{
  "activation": "swiglu",
  "norm": "rmsnorm",
  "norm_place": "pre",
  "attn_scale": 0.125,
  "bias": "none",
  "init": "uniform",
  "init_std_qkv": 0.0285,
  "init_std_down": 0.00366,
  "lr_head": 0.00712,
  "warmup_steps": 200,
  "steps": 6395
}
MLP neurons of a small language model. Each row is named by its layer, matrix (gate and up: input weights) and neuron, and shows model dimensions 0-127. Each number is 500 + 25 x the weight over its row's rms, rounded and kept within 0 to 999. Numbers have three digits each. A neuron's up and down rows have the sign that makes its largest values positive.
A block is one neuron, or neurons of one layer that tend to fire together. After each block is what it responds to, as a language model described it from the Wikipedia text at the highest values.

L5.gate76:507501484466520485490500504525466546471462518510465492527501486506476498470432499448509501536482536521486490535535531505468489500524531501490464507498543485501489475539517489479551514482523497512452495466516511492530498534449504499486507490531553464502489503490488499475532519509463502535509451503458489509512522449499507501533491502532523498468464498492507466518482477506495499512498
L5.up76:525481471511525465497524479478489492485542500505499478550457501528511508493506490514480531470452490502507506532467468509456498553480477525480480483510525512474493508542530488468507495529508455502449510476496471511488478497509524518510521499512530491491478509447499484494493538501521494483527544461523480534526525542465485532499485500486520560479476522482500504527489512538522523493525
L5.gate108:545495505465524468474483491470525485516494496526503525457507480515557493527487551558493543504470520520552532488529498488480511489490497427522470458458493533503493510491537524508476510469499492467512496509521508522529442468508478487510515440477494503516480473560472497487524497497526502478485490474490491522466517491512479508483465485501510478459502481499480481497502463495510467495520
L5.up108:544462486497539518513508473468516498459489510468522521486508475489513502487540480498501473544519506521494445486502505543488492511496570491515480514490494464497525428464487502527496482476416466498493469536508510499519470478501499472465525519477528467469542476516464524527473503516505475467501500479555529492512508499514502506505456478503497512442513495522529476479471471508512518479501
L5.gate125:516507477481496458521499519474527481529511507527500488508500484469545504497474520471522483529497477488495478481527532536469476504464446475535505514505523490488514485459479525501469478538516486459496480467543498550471462480482490512505499491537535483462495519486545505461496508504464491525486483497490452531480481452476519489481519485473498504470477491497517502491486496487506542458533
L5.up125:525455503491521506543489462496484535503523502480508483530477498524534536502515474464505548505501503518522492474482523544451484480490481494535525514512510485497528471491524477444493533474502495506480511496513505507522514497512459461516516492492542490491518516505512464466451525556531489505522512475470443529471521510499519518501501478443506555472523485526506494490508492477512536516513
L5.gate255:475501500506508499506463516506509528507520516503532491493483526489480453501499497546514491529490525520489501536518481537536508509502520488508456512489486472549515473486484514553535477507505476507549523499517483512532533428529465463517477531507487494491470532494477494515482486485504530475459506523472483502501507512459488507516483490507532462549550491445466500501532506511507493495507
L5.up255:514462483500531519522493470513508479471520458520540538483505521547498496492471461516523478489492501508512522456479459494473505489494467520463496506501492481488530489510504483508516481499488469497549482478528526512478498524505454528511483479478491521507484525518502482500507461542499493490492470498466567521476498468465513479513457547522553502491528545507505515456499520501550532515500
L5.gate284:484495464532524506486481477523468516519536522498491495523526498538488443494472489481496458472494513455509494514464516492455468508476496494492464519491479541517520490528432474472496504477477507535478490484528507494464522489501503525511528515526492523478530520513474484521500530543465486516485493496526495480511529457506516498548439472557507521460469543537485492504513543508543481487512
L5.up284:446457496495507488511495493530502466526489489466493522452469497481541488478499477482500506503481504481504490486511489527521494487489513446503510520480522539491492476550507471495514499499500483469532518519536494491492502497473454515498519499479450488472529488450471468508516539489472460561491574486477502531513540476490545487494497527534517526500503457486531517453460470482514478446479
L5.gate363:485488456529478506508489529497562485513530497549469499496512450544508473488453499457500483467494519499494475498493489527481443541509462472493518511487462497462481551475534491496509478484481462528479535497546485487461525547499487506502516523497476475494508541481516454489555509472525483517464526500494486513475526489469463497496499519526550532474511455509522504522505467528489501495519
L5.up363:507515529490475481528476479491496493485505477488533479485464488483518493476499520505505500493503489546486512500507526520523496511486526552507476520469518530519498530548527486527508522526487472520491512521546519473529520502516539466506480488523472482466528509495498484488570509499491487500538522468485501503462527501476523483501493477499502514431526494497536533522541530497522520499544
L5.gate503:455475449495456476520501512494529530477479505487496523488486514462519506511472515467474498508476465496510526525494490501458475523475524469565482501459499477510461464505488489448475461507566515477462541499523494527498524517505468453542515478505487504476497512538498498525483473488483485481512533535496495485554520490484519474517492480494516469496492497539479491484455466516505515511528
L5.up503:449493518486503518502529490481554532514523526498537511510519513530530486472496465525462506505519502476498532507485494517476539516496489459503502509511534515531507497545476478523490478505521529468489556524474472511484489460492510513545503496532503507504493492515493520486472491507509471544491526462503511468518499480462489535521510494498509473494505443550455511497520483492454521470515
L5.gate686:450500518506579478492549533544536552499497463473466463522472473516507504553498516507505470499513484575507497485480508513495473527476487456503524528486508500531480458525482496498484473545481488530528506431549510516509548483475498495516516480497504480506453486487563472466494509508466510502526427458491494527513479524488481481470480497464508515528495499481524514461483504528528517504500
L5.up686:528547521510512442487480491504483516504504477506470488514506464491476493519512475516485464533498547510505492522490463459507467482495483499508501517477501494513491531545521553509532510469518512499546511496490521504541515489507470455496506519541466484490476480497500498501517507495465512543532488484485471544526507484485523491511477488498526481488511540462508498460468500490496509533519
Responds to: The piece right after a word's opening capital (S-M-ILES, T-el-ugu, B-uff-aloes), or the line-start token before a team name in football scorer lists.

L8.gate193:474504437513538483485488488497521501504504521491530508478504533492518507483488474493542478486519493488510485475515522505506487500483482505530515475506529467492471520496489464534466538509504451530504475498485510516479497516482538513495499501532511464514532528498523461513493454463507548487480506502487511507538504465487487527479472505502466471522503523536523459499506488503506480517472
L8.up193:510506503525505525522487526480442512486500493535475490501491505528514456516482500448543473514521475513461505490471485506488446545468450479469506510506519511524520465518515471479517503466493513481453440446470481479513494447471484533507458508497509502467517510526498470502482544520495580479494528535540512465487529557517464505490518519502474469508498502541504460508509485491464525475481
Responds to: Ordinals and chart-position phrases in sports and music results, such as eighth, 2nd, peaked at, climbed to; also word-initial pieces in results tables (L-ong jump, Heat, cl-ay).

L8.gate467:523546516487472485501452519437484511490567509473436447475487535478479528483516506506563498509503480510486484485550533457487509488512503515495505496466489480524479545517510530510481538488448508450465486526486495479497515518440500536523448459461462514500441524477516455496494507487494489489524507506499454497504485501496507467503514579485489498477509497515474523512528502494480491485493
L8.up467:511452490499510500481506513504495485468514497501453502517489537476432512537488484476489481441514510506501484502480513532490490543543502520487517559521502486488488510542469520450514483525463527491474534479482536466481508497567542499501509495545512524494505526523521495458513510507519479524463550493503503485524476486484499553525467510527535510567509494517498481502516468496475451512463
Responds to: Short interior pieces of words split into several tokens, after a prefix piece, e.g. over|w|helming, neuro|l|ogical, ex|ter|mination, As|p|inall.

L5.gate201:493517484501453504482503488497486483480519514529534489484458516441444483500505507543489568519485501487477461481500486501503504478464555513486523491510487488456510520520502471511498510535523469503476479521523470516492514493534502504491535497531460486459489521471498516523472523487500515482518489526516514536476504465543469496492463508502541475494457509513478509446491515473508495482487
L5.up201:446485507515504564513499479504496459534492498491509521515493469461527465518539528492534470549479483507493468485491515493483522484528515529499550477509503473477482488496518468492518531507505513468476499464510505482489511494513523484466505516467467429501523487482502489527467499485537514528527523515502484498451474522539489553494479508530511525527473485473503496488554510517501568450512
L5.gate275:464489528501517515504478465513488500504498543465531502495463494479515527506502535472491522515538456521472477471511488504435497472475449450511534476468487525524461508491502480494508513473483451489456506455511489521458512511487510466485496483488498503515483479530493445477484523508464478483513507466497523493488525474491514517505467519472524509534482457513515493538493486524498520512488
L5.up275:481450497511512507500457488525469476437520531532461513496494497459499506480520543537502495533505489522470499558476462466481464479479499489508466493521510472477516506502495467558450511507498474469473548479474510531476512498545517517479478451518515516447445469505489490486514521509512497532500491485518488493519470461517558527489511485450503481527471503482477473467529540474483541467471
L5.gate291:498495489468502487511508474439487485464488486552500520499490492556475513504518527486519457532520493468462509522547516489484435497491497483477488495489479494493466476466530535499540510485511478516459457517493527510515508501501450517490519488464498541447493475520493453476472488505511468517530520555516484515455468489474489490485464492503480465540494491482474505517531490490502482494520
L5.up291:508494530495490502503512478487488510469515524535493515485446509504461482534497527455521519508501512479472495511545488490479482489517498445523511456522482487486507511487514553503496537520502492515510494508484557523557465504500492517499500516497495493448498456525459486496527460483459502508520565516461520514483445467493498476531491495479518494539482457487515514497515505500471483463534
L5.gate338:482504479543519477514522470519497506493469527478525502496479518521442471511531534537505479533515481489486475514479526511489494501525503496483531534476525519517476535462502508524498469467529468515471507484482514481500465530523527477501537499532527512466479489484532525539479511495503501492475487550483470476517513513536526446529475519491458470517521468467541499489509498504514514507514
L5.up338:484488479544499508476476488495492478514494485486538541489434519512524530497486498473534512467486482497498457506494515511491485503491461484502518524498511452512471486515508489490496479508527466532491481486512539492506518469507484537531535521507526515451498474481491473540482482508492495480491500527457486515518472510539497532507551468500496485540489483502496495509503479493510499468536
L5.gate369:445492521500493497488536542508527474458501521467490509508539542495494512470449502508518536516523483507478502528512535544492520500519496534539472507500510474495474512441509474506470478492491525538458541484534512522492515513509492501542476489496531486487481528540495488529498519495467486498481525495486503489488498516516476508518507521446519480458503508475514493480529470499496510550489
L5.up369:489480516476508519492508471460481541521516477487517511488502492507465472510530520498471554511505495452521524492470508482462528536457515520518508502533501529515463512462499475482503492481464533488479497450472517476499497508523476544520515512480477506529496561515498453527547510532518503509510480493497492474516443479549487538494517507513523492506496490519509527493459485511498525511473
L5.gate395:506528466497514511504493487486447522486505520495495495497486504515476522484481520495505510492491513501475523485504515505499515484512496556476479512485542523516504512480527449487517521475525507454498501498543550468493481495467525481495505500495499437434511513561502509530544495549442511473464523545494471475493504527514450519532511520510485507500485512544505512494534484509498484490544
L5.up395:503532480538507522504487490428476490501514480486494530506493560539520486475509486490517510493535472502473543497467512513490511501503525528511560506526478472476509499487488473496478511476469498489491500486504475478523507497500496518434477495511518502529481462522503521542500466530507522508514495495484525533483564507496482504510475520511472509461471520522503544498527484510476470509546
L5.gate557:499506496483514488494539482479499471507538500508487525523467534503530498523474506486488542511503492490481474483485525521476476486486504498470486514498527484506482479504484460497482457464477492548490489484456503518516473484471500515446519519568502524490468501471464459518490446445453528500520476524566503492519479508519480452511533525524497523535446509559502441479511500498505524524487
L5.up557:466515451496515532502521493528497469507505519505504534430474513508546474477464517488515477552512491450475511476500466501518533530455516488488534502513520463495519518487502437501469517468491499513496543503474463494560498478497481487538510525520493494511470489494479497534516528521483446492473470487443458508511474493495482506523508495495522475536537526452492471506493472462475519534466
L5.gate642:536523474480519522479501508479529504541528523503483546503477470502526508470509568493495522508516531521464515515510517477504507460488464459514524474528486510491511485503496475482536498474470486533513485523504490463538467509499515574458550451484516528505479473506483513492521413518455479497483502537513558482507479487512516493477529452520479518481505480528498470498527478532444487502531
L5.up642:485488503468465529466514473494514478510480465470483535509489535432498483521558493518512541530509462497550520488497500474490487475495523480517456459506541502474499475497485542495526482544532478515486494520502528477509500448488507519541546532470487478498480513524503475495485491510502537528479493461531495510479498505469502501487524486502515508518543512525501472472524492510520482498448
Responds to: Ordinal suffixes after numbers (th, st, nd, rd) and superlative -est in sports results, placings and rankings, e.g. 18th, 1st, lowest; weaker on word-internal pieces.

L8.gate483:495531472505512525503531506537461488514482505499539473510473522505489576482508521452468451546508500475487469496530514502495495496498455476524494519459520470468497470502506494456510499525481503492518494455545485544485535503495524531489500508516486528517521487477472451515502526517524497495506478505456510509492514434505507489507529473506505470456513487496482543540481513539526467545504
L8.up483:533491501495492454510528504509506488494522496481543461522484512514476549534539506512525540471502548508516499483484491512468468506504562505554457467498453472519509478484480495498548481462464495502522525522503545522467485503558477526483535473491489473519510523487499471527516518479494481508515460461527468525503524475537520495454447504518507483509514499500506474530511488513536458437535
Responds to: Middle fragments inside split words, like oc in protocol, in in reinforcement, rib in distribute, plus following or final after the.

L4.gate7:493525519511488483496499459505540469487528489508530480482480510430480475500522511512479540512496517490496507486503482537511459511478500535450539461488532518464534501477525494530450515462486501527510510496485511460480531528509500593516513491528496469494499517493508469500521475506460478534517502483497492474503498483539462499530466560510477472554459497481504529482488475481470517504457
L4.up7:497433495491411532512492502519450466501512480511501482525494486499503517495493473514485503513462488450523466483489502486488498462509525495511506492513471518441510501555523515531504493496501485471496522509476513505529482480531511492494504517521568492468550495472465531522473446508455494475500475518538533535476504465491492495493510475539493516471486476509482481490508532530514487494490
L4.gate120:493478548474529510491543486517499472418496546494514498543499543467519491469494495478509505534506500521480464496498516513494525541505503572564518456445493489513447457500513490473462481497494511493525506491543531483495517542525508528490453517481491446489467485523430517467476505489474500507496504499498496469520473460478481505514491511455497499482528481494506487517550488518487502509540
L4.up120:501471478522477537434468514481491502519530458525497517457518490479459466531488504477450504486533519553452542558471463466483483482441495507502483483494516536497481527478471465486550483473517499504444503472488496483504492483508491501509511495446494487502503488493525517517511464475498449501513482434488512473457493513501482523478530518522499512540507469496523503530487529491475510515505
L4.gate228:472486486500483526549529489535515479489485468460482510517482506510523475487493516524487459481503495444510499536543485500499497503506528515492553543482457496526495458498493504499538510500482493487505518481499506494469527481510510484464463525478526503495545505464463481512500480535474508535511494513520506484479544488488532514484509538477490514530490481466456478508503562486504451511521
L4.up228:482484477493463527509521515509500536493451467540486484498490483514506514455527462518473463492480515522492472515471529483517529510499497501531548505481514487507503517489517527480485523511476515472507555486509511476527505526507495518508440433504494460482511473487458509451498444493475502489516530479490500472490517483502507432470493516512506487514462484510499544505541471510508472539514
L4.gate252:471522511526517487468510494509502495570541557517520544501512516498467486493471497491506519538499524478527463467486492511471510458485486531477455456467495525499480498510482483516514528521508500497480487528491553487524492483499547462508508540529498516523523472443548494507506489482512487496500522527484482478470474504523520509478467546502480526548521448551506523493497509498487527484487
L4.up252:507482501481501518439482462499496478477508488495497501457508498532479476511490521508469493515482506540475528477459529524532475500512497521499469516521504521487469499492521492558478510492534508506532507538481568478505485502519548540488486527482496508474476506486458533506458475449492441493509500531503490495487520472460471553488509488494498462526452547544477485491505512509516492517550
L4.gate262:502486476549555482521496465525464511504534507532488541509440500518502471482472532496534501520502491436506505506455464516518494496511483537517495506487497514535475466497484523484460495482491493511511500516489528510478545451541487493452509474540537485508506535494498501460518516520495492474437442505460482551516467479471511509465469498464485436508435508487503480501511522487499474480507
L4.up262:528516475527488458521510519517478516494508515472520533480484506492475536487512491502491506520519488489500494539501482546484505506536513460491520466505523518500528523432539485538551527516454455483472535507447530480530465476531495459505550499496486483516495457488533507506490476503510480503509502483494482516469475465545459491487485527495497483538493573476516516475522495438513481485501
L4.gate358:483497490536536568479515515494495576452486543487481544488561517501440501502499478519472493502517472510477521524499484488488519498467525527488505509490485514509457499522521531502518501527489533499501544465515433440490513552453542478492500511520529483462498498467506541462501482525496517493461519491492515540516490505526449527481518470484493490506491474482523508501473499516479516525482
L4.up358:525494520512498531532483473490482469531489506539492487520517483479519496506492490521500534520496510505537510489491494481480522501472514474552505470521525509474514518498506497553502520464486480513455535513508561490528466520500511464517448498457517491472448519497473484468458468502540505543471495546481486460509530457510482461512485502486499486525455495551551485516485509453498472485520
L4.gate686:515515512551499555516490521484528512481454509528527513509537496492490519518520510504474486522501490507500507471500525510529492495554508491476485486547505501536505518508505503547516459545502462464489514477511497481472523505523522489546492533497558520531524473479483476517503482503488494511514515491481452458529496495500493482507496524494549448532512465500513461485501506484509500525506
L4.up686:475461449470499497555500524537514520502486523478547535501521449490424510483520525468480505523491512518489492488492461461471471497554509487514537477517527476527520479523479493538499439479475490477499489483488481488475499522462476501509510510486469506499495480503493492488524465534493481504525482460461484488507501543477490470474466482469468505498466510507468518494546514491470493516482
L4.gate695:461547500513487489498507501504497470504515493507456461496488479519491500512488486536503517511536499463527519516521484499484480522475541482467501545493516560462506498508499476511478510504463468530511493556469510475489492478519483534538538518490489529461527465492491504500453482504499517484485522481498543446512485503533504484490476514551509523520517544495574516525538512572496502546456
L4.up695:517548499430504486478512467524529459532524463494467472507473502504483520499458490511483497513506500509499462505528492509513523496532525543499490527546511507488510474452488517459491518475521515451489510521474517550499500494436513495516533490523519471479506484525500530510474480540523447480499501498497478509471479490464467494507513537529463471471519545555515528519516465510472487477543
Responds to: Ordinal suffixes and rank words in sports, chart and results text, such as seventh, 4th, fourth-best, top goalscorer; also table headers like Year, Score and "==" section markers.

L5.gate5:535509474476473483487505504487449463485509507522500503487535518516504427532509484511478536461503491494467516463507502485475503475486517513511474507533493527524474525534485512486474508458502504487507457480505475476513467491542523513487476465494539488511468514551489533523498473484509472511501508557466465461481470537495506543499488493507479520516443471508472468480528455475511469488553
L5.up5:501495463460528477530471507508526489512491488520512502485496528470547502530524545465528483472569494456492508513495515487437480431470451507470483508535513502522480485475496464492480509454506459510480505511535459475463546506489474519503518491495519472505490529503479491504515487507499525486491444528505484479482506499475533503483482445511491525534471497538520522524529480491498525522503
L5.gate56:518496471535504468513516516510525485549512502509479554504522526519501499497486505487507468420521513507500473478518463516490493475446437505491457459516513510531458560484475516474504480448506498486459498520552526516445509490503512527509506523504505466518462492484522485582508506477509507488519498517468463480453494533468523493510522511511495523552533495502510514503498442483474472515527
L5.up56:519523532480464499478483447532503519555506524532466514529520503480425490477482484497539543519502462497486519493509452506469512546530527505419490492480494508500461461512528511512482458542497529535505501491508532489545489496487513500510495474506509483500516520494509487482497514498480500500530520475488546531505483490476497464470486515490492506530462493542501522513453477456460482541490
L5.gate64:512534516539502459511493523530445512500510513492474504507526501476518515515500464525509506476492518517481525475509467472500521502502499513526489503484478481488508491466488523482553552495467469489469452509489491485502534484546515532477509496458529460507473458486486479457546527464454452472515515495525481489517492516484450516508480487507463457527480486509484527485506523514475488496429
L5.up64:499514492477523500455502494501526498497498521542479444488498497496438510469503493484478528510495506483516481529488456496513498471502509495527517514501527530482542517521481516533486479541472509515502505488547513476511526533543519516467518500520504524505549503526479484528525524458494480534514478513476484519525517530449475532480497465495520484531492470485511520519537529433478534439508
L5.gate217:474529558526548459529476544486495481515437491545460486507522555515467517523474486517533499505503510465476488485507502511496549498513488487475489540491480519481488475473506510471493444487475504493531458510465491486526481532500514538510529528504480478497506525453513500482502498525481548495522504494513483476500507504480535472520487514471546476515517488525523483474483487501506495470497
L5.up217:525482501496511524504492512514503513515481532437524509517483522504502484510502495476500492532543524498467499498535478511485494478521557539519523477468519559537496464476499538506489536470510455467495476474474493472505495504494474487513529484478484496487495528489541514510528510517501488514493485512481472498504526538470477487479490490541477526508531500501485455499502509491498470473428
L5.gate332:484454518505497492504495468538545539538530539494531480452490520508496480550495471496502536495511466528501514506522492522471542519464494526479522491526484477528516505510535511541531449496485502529504483509524503472507519503545504551506502523473442459505512461458521503472506487502496500552507528498526517494490485523501535502503518554435561515524491500498505488532452515519478473473500
L5.up332:530516470508553500471473485497538520489488476473521520507506466488496497457493472490461538546487550494498501496506483569499546490458510465463511529473528472473501507503476499475506471509511478446491473529478463494475496497445473465532497495516525533536517483523515493485501473493464493500555511512493498454471494503511492499502506468492535497488534540500492520485501530491474479517496
L5.gate539:490545508516481473519510496524502416470498502553483517513465481498458443478518494517527434519517489571501485515533511524455513489499463524487484484519456509526503500496493538541486478553532517490502485455494508514500547497490508505522527505521477530503519482511523466480502475494464521514494471520461521527453516502515481503520506509479505501549494516465541493482486484509485448520569
L5.up539:488509496529523465481487484522483520493485517527527496484469494496478472491506487515498513518523512498530512500485530543494495527438527496486514496484454581547497533508456508483504481502495495493495494531474520489487486522470494501469514490525489512486509476501501478524549502545476533524482462493531502472529508475508490523521466543532493482514514529553515490450480514479511466491495
L5.gate594:501499489503504492456518478479510470472536520515488490498492517514477508505519515519554529459523477497510524494532484489489512512486522517495444531520531493524506510546519490516510447480523482541485517499499487481480518532489528517517447493568489463492501448527513498478505485500490505505522484494455508482497551488517480531545502483511559501514513510507515485523477451442522535529521
L5.up594:500511474521508522471513483445484476508539533504462512556454498477526490465520472496530510495495489511496497504517451509510473473525507531477487534465503543495491537483554506491499487474495508495487504528501503507496494464498460491496533522518509470485514485499472496504510452492526463481544474512528505507467527520483472512517541523509518475516526551576517468489494518500535487502467
L5.gate625:528450526489475449518496490486488508488523501522482494534511463508516491514500498488505485495501477499511520521468494535489521440499518491529497486500494492508474516543510478453534478479541486503472518541526488472514477525517435499537527480492489474462502497500496487523412501455531495489504444583525524507464531487479544477485467548456530533483432496450544469512510469479479492457474
L5.up625:494521516476500468517517493498532510527518437529523519510511539487576487457505475519505492523520486532438545471479503508485499483520465501533479517493509484512448505504542518454509487489518502529473456511456485430492518504539485488490527502519490490472518469492548522492474513498528520497493506497492503475515511486496480503437485529507514503523469515480522501481508497512448504479494
Responds to: Short subword piece (est, at, om, ar) right after a word's opening fragment, mostly "an"/"An", as in An-ast-asios, an-est-hesia, an-im-ation.